Weights of a small transformer language model.
Training: a variant of Muon for these matrices, 393M tokens, 5996 steps.
MLP neurons of a small language model. Each row is named by its layer, matrix (gate and up: input weights) and neuron, and shows model dimensions 0-127. Each number is 500 + 50 x the weight over its row's rms, rounded and kept within 0 to 999. Numbers have three digits each. A neuron's up and down rows have the sign that makes its largest values positive.
A block is one neuron, or neurons of one layer that tend to fire together. After each block is what it responds to, as a language model described it from the Wikipedia text at the highest values.

L2.gate19:500495532468502452519579518560466589461669422517580663507584378533549513537523577457489452557486431520406471542535446532506545503503563530517465479591385532500562534547447537494546550574558482513468517556442582496555497526542538584538450542484583414459421459486574446563523446513554463517449563552504539486448516475513564420486558527487402463517451461492588515506506440552491464513346
L2.up19:467462650457486524501497520535488582469515485438498543548529441501551544495470581463479524532478522411458430432461582542458571488493518505467552568561497569471476556542381556450617452498457492550557474502465545487551529493572512519490438497468572522526484498528550511520494494498488478499503637496414498468459470416473488525419556492443515494402501497540524492587494510551431556500404
L2.gate171:538494446477480497471471503510535511502529499390463426541498461487431563491567449549545471493496536529419482486502424501488598497600518440480563460544582583451464503588448433472502450401573474535536418536580576519544551468534545625473496519502423486401525455471517485474584536648519501457477425503477464469539467460456491477555459459460536468472519510563486509468440458453499481455598
L2.up171:509487504500545507451405481472439475495447395539502440456491614401414447523488501471545458510538517465566517513428441459583457507534488501515544452529489438584514540469442512535497526500458480566579555445497496508521535573509558428416473485543347543528525538529552538494500473454488476504503514478482529521528469547457601489598461575457609501446475464631521580553417457515514432508521
L2.gate179:554465435591514460511493481457562539454501537506526484429518552480441534523480420535403515462375570445542513500560547576487451471599437536452568489447493598382483555438462485488540501452438522454492538491553499518541559480464472546549490511492418546487583438471499446569477471476521495498511507535498365500548451586465549478519447511477533569450586572542488503497547431496526541564536
L2.up179:546535522505606551432550588471488530497451517454531433463586455488543527577448538488478549449474448413406564454566462576615381546465565420427530489566426555489444486441546464496641444456533553485533632465508505547421543552454427541526520570447593493573534464544562578551468422476553559568522445447441499566511513543480489384556536458503478456445377528509476580452454533544396439533541
L2.gate661:505484464509573445582558561454536500521534492486486478451364506456464488578613532405496578521506459426534516484473543486536553471553586432471558483482509470459572443509523478432541507512450451479533459474475453531384432532518549474492396458580422480500391476513492568552384513535428432527509481528392506474489593578419424509513488499522474517437603538484561498443422469527496498427571
L2.up661:444561450572516547480488498435499487538536461477497550488392521526460520404537517464634520521540431452485444438581500583480522477588547513474562464444512504531495422467497429427513490515520416547459468570596496555532504476645512562452426546569486422548398427519601559513406444504459493455475502483483535514458605486438524506419502494507469518496568492473500570462411414527497446517484
Description: Mid-name proper-noun pieces

L4.gate39:572521532380523415519564561531514540486649472474451512482534476471525539548422524423500504393600560450470540517518506503533509568520540514519425449580506456552472574398468414450531473507460389506554475490546462497451528453549485488400474515503500573436415492515591382533558412533458493543451462506501435621484557562596515536482546435424533541385549517468499485558558523513528445531556
L4.up39:510576535413582535526481566517498473554513530532467546507532426396428521566516579534533516549529556569373528519493500503497485501627541498468543419542547541462509457508544588532405545579511493504511518449508515506471434543516502487474532557423543503528500571569450549485535506474485402451435465527452482527479496503629506418446461402369506541414543483494586401433542461484478523472418
L4.gate572:549476507470486501462448434508571551482614549488401556474532461489485444551575580546437485496497568537494483456499474402431534481629438530489522449501465512504402549461498507533533480504469521479518498450553495544427502479456521469537498481489647519506456578485509458421561471492521515535501442505479536538511552599520592449442537488614586538437581567439443458495641468456452504578476
L4.up572:533563543539533483530486535513459511472638537526435500481510442569510526439474564543379587503578522500426416409563570441460456494489530492459422533569510407425420587473410445541580510551459452464517576505489472503472521537506486427436435527456552499555571577443532553541493607426553544510500546505424390483545416478447486499479480500480510451554460440501475387550496544564470481465540
Description: Decimal fraction digits

L4.gate168:464515417567482496579457596458532519468538443520500423554498567498577466523391463463457542560523443607472522510482493436473521418453438500616510593527479485541515465513515518537540498528502522563523449483514565560581463449589501553532517509497585551569552406497511448570438530454380490451505464485551354512495489573502491483526496529498466497540452586622496459423546414537443433582535
L4.up168:454519460498522528569478527358506498482479541494449436485526531539620577590460413432445407472545428503548493501404518505524489545476446513510538522610502492484495395441503445560505464406560487459538451447609426592572546448505501548503496463470613573440434369495512482496413565485455428410459548464449478479501518462535525555465603457450477472522480588466445502459483534442422452526406
L4.gate231:466526433511497552461520511550514551459497494403552515503418503525541620479528445541522491465500428445496459515484547485475478494516489507486458465490516487521503478402484450490490392482519478496451448514432552540533467484514592582538466486562416527499522512458441554506415492542558512564461507446410492476461504462624497511507553517496499479447466578533538492488525381536519432564471
L4.up231:500485475494483411529512529485604443478464411520457471446618448463537614468500504464466558410472473463409449526444561428505520530461534536548440516513430552538442568435472531466454400467547452467479472499495416520487500517496524666446559470471474506518521424419461473508514540460491349478513488526436427517422515569508509578439477505404437501481449577412451582433450497431491433477414
Description: Word after a name

L2.gate32:501599511371454485581472485456501561439496530462514537431512562569498552507435513448477485501429528510527468413485556484476525511503417518494567483504545452476515447410477470588582574527483597565434393520470555556621552425560488485445489435462505504550511514496449589485412524507480509487428472509425454426482490484475490428494505527546442484550486513553549668565453477420472480518578
L2.up32:447547546479454462603582509447490501452489506437526529409474464565520490532495420502507526458462431477590422517581451489526481515474444540507441417455429613566523487632553423529485507473612518496533430452493451462559512467453550487556456472523465483472425485452615516489456511429572468417496491488582507534510477511455580464456576551595553522550436465541476506565537420373519468499507
L2.gate78:509477459490560438460574415487565542459527519409551470484414551514422508468548426508476493541512509525506466483433489444431599455525504603622501408477510478463486538432438504439600507447454528464542431473493572534533581468495545490464497459522519582521579427476458518491484497519444537520498522443512488502472467520488573420571576544517500553480490443628559526472491512490480489484554
L2.up78:497496481556558464427421573489510487439457492443500473545445519502486526478477447540552490507534511419518465467382418506503514566540521478461489399453612453532635541487450564480450572435577611537573414491513465556518583577565538494548436539446606458562532464455484512472456476532437495485505505428490511677522488461529597452431519444517491528413530514556468457517469505470466468512560
L2.gate507:411452513492589482516457527511463534468446463500487526565551614535414496540577548518485502520496505414406562443438510478552514515483579523475493514516548517450555586515485548479460547530582593529429449483497503497516580537464515488497569502462538523533576567534501454439529566457510533464580528508604524441526575527620483469493440493449542516549444569556512447429518532474526429466372
L2.up507:507539459520442400487527446495432457447523482538475475494484576507481501438450555605408515453534536430452412500477382523521519444472462437513524438532476476541450469514419462442500460479565468514511551549456464519474456527560606526505451332545376489507549522474445512563471567553560509440511540547402473415500475505432604497532558552537430493500533547575472492457488550598470542565466
L2.gate684:474476503398485480496587523518502537486374481566538492441409532388496505498474539480554481535603440576376495422451511546501551482613556462530468541448509500518458519497438536414428484571499545532468527500391555562424554545542528569532557510507455504526487556516509516538468538518472520440460508458514577526498444475509437570571409540456516475581440604403514437519462462532466515619535
L2.up684:480477532537490538638569510497403507527548403574525501492535466511502455467522508648421463481481468556523485609532414441522477510514500455576540468496595575467429396532446463500490463490499477565479418582495487517488453528490501525481523557506394527550502472480491529410450506509451519493458481427497486419439510503519553470557502490466498451440555440441487523503514506402481481531495
Description: Token "in" / "In"

L5.gate48:440519530521524515447548508445517545442600530536484491518476527527472486466483468484534462479486505388429571499543420495488445499458497567569412492481514502523484484496481407516547480412583401527559476585557479542561408440571527558502547453553569565605541449514476480490480634524549533444487473505443476540541432530431473512495491510424586536559568460504473438562510462506468526439519
L5.up48:482442463504542512556432514443404511494539497475438529499455533410462462491438544456519465487500528483515444493487551515524409411463462392540484579590399534472602555484629489441500539442401456496496517486482376499482556570514502479503539528532461473505501420385558442486536460433563485504545523543474533449545517456450502478417458475443474490473491508581531530515517471570549531607496
L5.gate78:520522473622505495482482481535567448493561530452539488446445496404574464434431516378494519492469411444477481465477516460387500455423508422571473489530492462475526578550398389477516526567490507506489544485627416471610539397516457387447542522504478501542534471454595501569456500521524518571495469457428483481419525474510528569554478493449492485511476534405455412468567501535387478456511
L5.up78:476542430521555421481526444422516593528530499464481485491494499427563526445486471475482535383508514549596483531540470516411559581470537470490503543534453475524452504564356458437464387495469500460548477580504526508439465546443572464518503502532491513517586359378410513577497504473464518562430445552555460518515546545498482511485507428482481458495487547505442522460509422501464342451553
L5.gate260:423527523486534463406510404492486617547534595461574484518507638439539446508486523433484527467510525419476508600433445457530508449482489497556507575469435426490486422526559430492584480444508440481489478564568501491514532499550552474478590465498452480506550443466539497547461457529492475482440498499465489525506447485487526482506427472480557451520601556545418622435488413487434507491580
L5.up260:376457494434529453514491430526487538538454518520535524450379517468472513546406528549456504505487417417554464545451473518471488518561492542497516468429509525445553479519498466438463527477499545579522492553454546496551488526577569562420522471530570455480585546476413513534519406513563467503383459442467619532574407559485537470546362457504529413521470429512481468461507455490424418469431
L5.gate286:533505557505517466486448441493482502540524579554485493552518466438528512454488604517402532423515488563534454438499475580626508464514492501436535470419460466455489574484407477473529544553590415505522589510429455538624551567493436432461464490527469462511507456458507649464517548456536581504465487531476461532538539464580491480421487565525461462540525470480563370418486514538518428466456
L5.up286:503467543515357434446549528527526497510542415516471528445576535553484522479447417514419429455517540571560515460454476603423567496512549442491462465497501508508549540429469501497542484511542489424516508511531478520488475468543507585471518640520450445471531448469559463523558544580501492525472403502422469466523478519548471474512627509516442559463540499368487468510525483580589412421470
L5.gate357:613549514513445495414501502570473562592517605491491484482528546448526552591581472482543551460554493546426575490529417476547427524431515516481461503516464416496526532519479555446466487545603517537528539499401462506439409503448571540637535537436409512512481530423616481519501541422473500547435589544537335452530418555545519461553585449543497554526507485515508511479499522515515529514507
L5.up357:413521574542508420432514598528462441582507409530469441480618488494506477478418473471553503484470499517488528451615473530640534513512497448443473549502466503429536539525479415500471590549534502367640468444530473473449599436537536535548505452474539474426498497514495519552578523537534446516535587468483488389500447528444514532506471481447531497423427471543451524383463471521572517495466
L5.gate412:468561410426520568512509519542510493401572475504525411467541532418524544489472523456367588463549465477477475416409483467467437483479463452449503440474474519484551503517421508537484468475503475405540550522420467503513555466452549492427553499474502545547456547472581485595441574516465567576434439508603487493411461546431551530490590501537514522453505493523506563493447447435460435634514
L5.up412:510467525500519474535473587451469564519521465565467467415487527469605546459448501471469492473491375409498496480467456540614527459408410499519604467512516566450439504573445443493511413481480498535512525475444482525501495584482414494467502519561486494549558442485523442472456509427525420546438498587360478473553535455458457533492566553470490516458534497458471513528459492481600471440513
L5.gate624:550484461532496561434524533474541420544532504561469569436495576477570452510423491429524546507409371465483537522479576443519497580499488490533489494455475545461518583472518458489440401533465458518534455477608402629525442474463478570470504429525492494454542483457544493577517560447519466558433530459442487441438560505462558423537588529451507507553540468564447564535486518461437442445470
L5.up624:393449520515499455494467439516540547494455495487493479635557608486486650566491441518565462474478392552537489426525512504482474518477489487456537516512528529508547485424344549509553598485575473503635508535512516568504493532410506501463555555548517523529600474565577538424525536500506402494516420559445557528392464442451472514525537492496453379459501457508407491486504556576538525474551
L5.gate635:456571554486514471445504474460505598490493476420515587439476585499534425515470462490453604432413486546445438522426500543497531435485382405461450493506454523477469552449489539505543481542575364427505484451554598519603512445478508439614631483520463545513564456521505509494553525559432432539562426509486497466602403456582535429439472506446522471433484478546485545456512492548456448470502
L5.up635:519460544527555546495442478443517540539608439488489509521492403542468447496430608440556475463472498533449533534397534636515427459515500481514518439494601593492512418582537511463536572508370483522475484502410531438463551503440486507539488461495500553575471556507484455472506528490552445458496481491440464574556481499438449548499531488488379526616495507415572438369433509481448509486524
Description: Word after proper noun

L4.gate448:464474466470440533583492571523518591479553457479531421526576448497502495549573457552542515446537538528461596485379518496446386530571499459554548521500612438520514424541530434472497505426514531519477480527506543583516499609555505526455575567505418484391479393457488430485490504477487453543537476527467509505538469501516544523469524510503550462507402513455549493456547419406587585485449
L4.up448:497532435560519469489519482413493490453531516466547494430487553491526445455409473558548501490547449511586425471614504473492538429449519451558495489457547613451409528526528507456515465593543568462360483452473530490495481552573435537560481518511440497570463408507536585538429513605537526479496493471520508492447566524459533489363487453505534564490513441552467522506528595486462519422457
L4.gate521:511475508481498464481493613524609561511432489506541425476510495496458515518472391574457387560480557551564499469471524465450506507509597507439494448493464393520466601423421521472543517482483464542440459438544550436530538406481428470488432479443526560571378473449571564536473577523515476554511619443498585542618507497555507433403611580496518530506477435501537526554493542505498414554558
L4.up521:495450518434595511493535533407517465467485457543480499537448576575474568561488450443499494523546593455522417408493582474542489523573509448478497500499547447430594506498480491467475506542583398460502522479529468419613494543479486527468595571580412501388478466431445476521393406496572574622555488493493512490707618398496557439444546540508458452539531540483537461465521477479543556521445
Description: Mid-number digit chunks

L5.gate26:498512524464475429591482508489527479524538409487429481499528541592578457474547578549467462511439525491585474481533544482460525489547464493567486456440547549539568505494431489520447461613458610538397599463497477422522410462496513471520484497462526523485457514512512462529583552507424445526502498520556512568477499494434438408444537392534451512558571445433510483456403462468440516531571
L5.up26:546453399506509565501454500476582501606568404527500481460476434508525527511525569465499575543585466496482506598473607560577499483419490579549548395421506472535524464470529441520464479508513465456517464511484524437637458458411530489585475552513426494479546467399446453479545446513464450566441537514496478510466546475428472506418487534479501493454524455468427576513511348496518538575437
L5.gate168:573516495454582573508488457485534465536599472474407509444563519465544556540505488563546507536452442396480389505497530505580528543564485498413487469538497462471573463639483506444458518525533483450473495573552461522514506441536510507425438524460470492536523447478490480459535556516519506542482535518518451559478448502483569528492486443480480533467571433460586566453475572576530474472491
L5.up168:499505486537541531440445447474495489579434516492571509479529377541475557516483569507559473541497480465530474407501533499487511507449410439525489556503579564465478458530493508510559574517479562520465475523386487534491520517448509500482485470549499576362359389471420491458553511466523551560452554508486465530485457510533521490512469482520482572573433482447527368473432440394490433602516
L5.gate236:449537467431520436481487531483561520504487527524511553507503525471468468554480502530522537496493572525565420523439489580500567428550571604496562502523610496467463541478477506427538413565374472494506569426562516478496552485510490552475467464524417518495484484602585483489443589450485484588494479593505508499511473362492523543484483514499559436520587451491491505561449460503537535500579
L5.up236:480509570431469484505490530483523487586610495566479529464488503520587514526486552532527523450542486430539561480398457463533488486518496508464510428534588493454532431453523527411495454514487399460418594485462541315466580551460562502514458490501477461534466421612477602465555479597475480560476485483476505463559531396413493536567537405433542457519450508500465481562540407564531499456463
L5.gate293:525505490503504532447418440550519558488514505498421594542602532614502497509513570523586477462499548429501487490529453494466558546534497518470491459519508539518585432485396461513470494430504531496517427400599409438514443523579506577528529504450539561556410390536412516493519436580576375545414486492522480424502508449515408503494517522442479505484598479520632523468582527628547544493467
L5.up293:469439471476485500497472468449501512460467458495440527470640485495566489560553581548576443523601477441486347543483473456496539497611562500496522422454513464524600495433549473547536490519532477490468404528461431574554415451510582585529518434455411593543419402514495485516560476462520484525466503560437481540496516433522413502467511551441480489514510478510618469521511459588503467566436
L5.gate355:448556480478584543528528531468472448465524514418500527371557403438517487502480512539523533443549538557505506480499546483554491455510570557483534445466565397485482505569458425368457458535521534532515531469552503646518570481479576529529481478459469568430543590494512406460554513572520441464496593534517514444526498547507442526527552415479450557405522515584549575438521478577468455503477
L5.up355:535492579455588541563559566490485496434567547468497494444519441522566463539514503441567512507565501448477363460498488575463516545472580518466497491490437515638473523538394499483486443478468519590517474497543491472558513562511492504535461517400459545463456417565537424452586480412490424557481462526604472418544589501509602433379516451451497546479518452476460520477515471537598533480600
L5.gate637:459544436440460504521448521518519533442522535446585464521511450476507423472602547524574543478468398539428562562536504468510356513519506456543437510437474460562458516405458474423531424472429491557428559501426393496491565502525472564489505410484431606505528534510517486587506505545483546490450381499476498557512674498467480496521465420497482578540525553526503462565472500564366565578501
L5.up637:514547484523452475480510494566494478472459478415464527506529561506590508452509543507468531586491491576467631490542496553527530533513439550463493364517577497590451514570439451472403410456539554556525531491495531535520633545583434603485604591534506579463480509460527565508575515583413510570447516526537428546384508433506578444527561514436395491510503478557456461505500496552444477530581
L5.gate656:472480555497527447487451501505478502486447451507475499515539467569493577595577508579459497417572524544418485482337577364558485559499574431482474559521497426561463457450478535518524536551485539497543414530544558541521565441629479441520397470504463596376475451506516524442452451510549384520477518549493506474514518464562523501461533452584489469530516493406515564439613443554509475529538
L5.up656:550495409512453504452580629525438529550477431509441579576542509517547404528593444542500530558517489529563502472479467437493530487519411547446460544474586542475532513524502564499484524434488600497536343542464525522492531526549472472472499443492497578433576446525568503470430466497491505485398477562540485528494402506491513525461438505440521423510468437579498510523460513523561433468507
L5.gate693:441586480416550540510442530391479534545483453512331525537519427500546533536420563568466470424402494551475489464539490442457521510514523504424663459514525535492425593473482479458453371500589482463523463415542420513573447447482600494400565522392484477439533497437492474515548497542436490500502463558399441482509534472446511487535548411524508573463510474507524529498524556568523482596511
L5.up693:468567493470597479530514504422378528543560474563536543500485434422528545563456473528513536485537497582537535476491453504555559491523528490389551490416454387586430527467436478482513497355520541498498562412560546545441536537551480490524460479584422499427556434570519499465493527466585418500472571517425494506511638562470446490467553563424511528476492416461571496459422537465486420668474
Description: Surname pieces after first names

L2.gate130:418536514505568538447623496600492529437439539517455463504427554535549512486473437459469479524496508469450470435496474485560480500502477493455529553497524489433502403477505507461480527505552499550568498404547519495540465537535517548566543522458521402592484531507451513496510522466504564458538548421566572553533547505492511446390467450501545477469488415467437527541505547460595483609469
L2.up130:483541444400489416492546501588496543525578435438461554481519522486524464480463519492515431463527503437456527408367524475484551543615517496498386523456439533557525459489449524495516505445454481525559391458421571444504438465504463464474518601398423433498509508446409483467615487545448567496548515479462484477416563567465546425518400453509593454526453437496554459553500554465590467571508
L2.gate165:529456510586510480446595523494525518466438508479551466514486572526437435493513470523486426576571516498497524498496481533503600467468599500569493431515482501490538525513514487474504481528540535547497583489521505507489438504481366498518519512448467461502389444445547576478461524542534468536539515504595565567575520447437490493343520540543416557580495525515446506506412464411493515602541
L2.up165:486500508486522452556545564514428500587501590515482452516447556427535446525510520524500465550492466553593525533463488538489595463503644514536533504561472480426457469474488414410508516503442547513519492403373504473553571529552460444479459479447448465452450439388462569483532540490569523554489521483509555546566544423448452508390530471418504559531563507576459440518416463430520411549548
L2.gate244:526453469437444508502584523476463443449463505590443508528490422478452523557534545522456434514531441504528426471512363583556407466506464425375455459519472502593639420524469458463500533590570489639592501602473533460505499440543525512425530519452542384516480446461557550496493557506492413450494517481508559487462484507482629509488466540529455521604544594517491479570457506455449540572491
L2.up244:535573458391494458542579499466534621586467512437556518427463603450508528559446430489583523560519556524555575498611444497534483417456435498535477557599560525526530454471452449536506567467536557551519510537529463621490558415491514549496493433501474474525439383472389548463470491456463465537508556513505473481500542557428489551456496426494616480525516534457578437470540531544470408509484
L2.gate349:498424429531469467445512475476587557430525523565513504494488481437520433506567458629470525556484482510450572500616512557472539506425466494494394486469466475512400508502507518445504510555468517474546553498451584502452379470546509494484517504520401492495441543577505566493524615455460510555549428478540427474584487540569480511459534560494539468561559537475449459522482531415539526614458
L2.up349:540539566451585495536547510473565486472512467465478566487514447491418460448481443511511492538533512497487566499484415564514546555541541555452464537483511540555451486488472597465525500619540531577616460497450441554461458546529576543513452450447476499536509453459522504538524458499590448464484585530565463503453510512589565544505487508562508513557515511445460496567538542568605555532406
Description: Year-final digits

L5.gate19:467463458487513537464583561482486452463485500489480449489528519465535460536593506463443505548527566516504562407554420485427571562405487464571468456569476503410418435469521422547551402514504509577492544524546502520550426480515516630460497485524480484549556522550527483521501425626537572506516525459526574580500491460492488480501491483507385481488497422490448490483476490476504533536441
L5.up19:547397406461517466493485486497563616388504548504521494491479420496525530550484522489534556498514543432505463474448386419548586533470477513555440514407508521520394493400532491515448413456589518571452393452512461516436533492500517570477507449524498471551437528557482482485411477440427527560499494509510418537575464554544596507471453521533521453463510617502511463551534510478363460493522
L5.gate131:415583448486497560466624591518553476494523487435464519447471498448417563511416439545482577593610455494520509508571538498485542443543480497565488569432613553455531468420487555581509482430392525482452571540549518426473468458440498557504489529495512506510624489528472398519460529499504539459587577615481496528586500500494435500475493493454540552486443592564487483561518525572536477497548
L5.up131:502611470473485498476493516472567441546530388629416549476469545492487539486480552590454483561611467523507500509641527515507568471492476468463425556474555534536515471497514477586492457522443550500497565440504540585611493425512521485532554419521486557433528443525438473547466398564559576515541526519620548452536543444443504463521508470482443510481454504513449486451439467527516403520449
L5.gate166:528516501486534447472609511528658462439560607520537457420433568493454537468558399526519482497522521438450553488480507625508510499587419469463433485467527449404434468541465512536454606525502511541514514545491483555490521549519507438536482520601540529493467521508600475447457520531583485554534544495488525593561521482451502479564470473560501594399509405482533486503511547458442504499546
L5.up166:490565556449495474507479514599556488522467430544390566490521559538476505494552588510441534545470419512484527466521422461475589557493592539467503532505445460546480557553514443563456457471531526533529426541511528564427461483592434542468498466502502493529575457438478499494384496491464484471500552521426457554603524489548505580484418525489462521492511525462464575492576486395545550546484
L5.gate353:475500402451456534595484539516520579538553517487498526465522389559460515533529469525496492503581474519502488460514504511512465460493467465597513511435607567408421562505553417550550381498424514667486504546503522495550483527470543513497415537576469500478455416549534449513431424518499533512477466463479528537556491459498500509524574476583495484474502454506455490498429517536559538461487
L5.up353:449524456532424522504528493491496529409500522557483437522621495511455454560410481506537520485536469545443481634493518509479484519547493542577586553589576434473580459500560438585500430500544568505448485552529547455566509461504573479525461502525471424484469563523504489473428441469499438488543519481584442520491484492479480552416490515482475470516500491472459491580503438377489496534479
L5.gate422:491507582538444556530613473534534526472506425452498528486487490485495463456429546504478498537485480564528563516596511464538426508540630525541517491466463568467460488433441606490551495453519584525527584476566479362507532417575484519521532464534487552598384474472441530561556507429582500557621588505571464469505521516433549600467486482513466542510484577526604527542551552478439530521486
L5.up422:530552431516498474551542511496516514493503454466458439551453498649485553427480502528508510401483515536528439516535596564524519514542563503537503554505536461488440536487511464490439440436453444526525499559600423367548496498514516454581554503407451511460556480548457487495476515629598510480517461495552567492474486471434530476464544505420457575504470530468496461472557512381550449563540
L5.gate424:533482496443492433534566470548545471366524562427536416464496479587574504406522488501522480573515460537468506476418495513460512485573527430481535534449517470484471534488455537597471539453428625495504402543467484566519501438503493569381460439449462506524481436517456450501552486485422492487483510538541550512533493430440501589434530544530406559451457422413491633606462484485444481501575
L5.up424:424540550492489590569511484461517571538439454518461479511523551459456541450511581576542403539536567447500551567529422527440459478559632499538493478570483536504567500541422474510563495464564504409480502505491426475548451586544516443504473432478541464494505501491429473501511537480499576488489468530558547538552378492479634417509506390515534481522540526482489492483460476538527447408414
L5.gate524:478428621489533526500422540474587571493565525434560544442518418485469527582507489498532510592572520480528486473612514516565368459474479437452480465445539491523448533411408475452491507530498431469492493539496540469461473533428499454472503509515499490542585486512508473405457423525407470563559520499489579539505468397521557563517493539387477450546481437515347582534563572447554516516563
L5.up524:495440524479516607459516524435420486486547525597439532523478535513524442522476583504555554533552539471545445467543415483515470517474470483508485592432581450507426589467541515568508521573452485505475471530535503470491490508472503401509491522552495609496532580395540514596477485492435484499586475470430448507489471522503487498414582520486521529452516488572488613494526409508487474451467
L5.gate554:566514534508521491466503587559539408413551419523432462533494478422506493524420463518494532642529500542449515566544481500561498562457509479475491562453510492520503446426593480480526540554471532461513551533557528475613497560446446402556463520417464594519479550572531517475546498511499517508530472456563454442537597450552426563459578513512476550518598517554490588542542500554458512470490
L5.up554:512583432500423545460475502514487590523529396512397444432535514530487472562499503586464454491593548470533514414561548505568542507524492572552445564421520498500520605370547441502456403479520532417463496420508469483496578445538460493499523492492421523581576530494406499393495553597462512390514618541460416490472419505492324513462502557559506564552510523543481505596477513554581462495514
Description: Final digits of numbers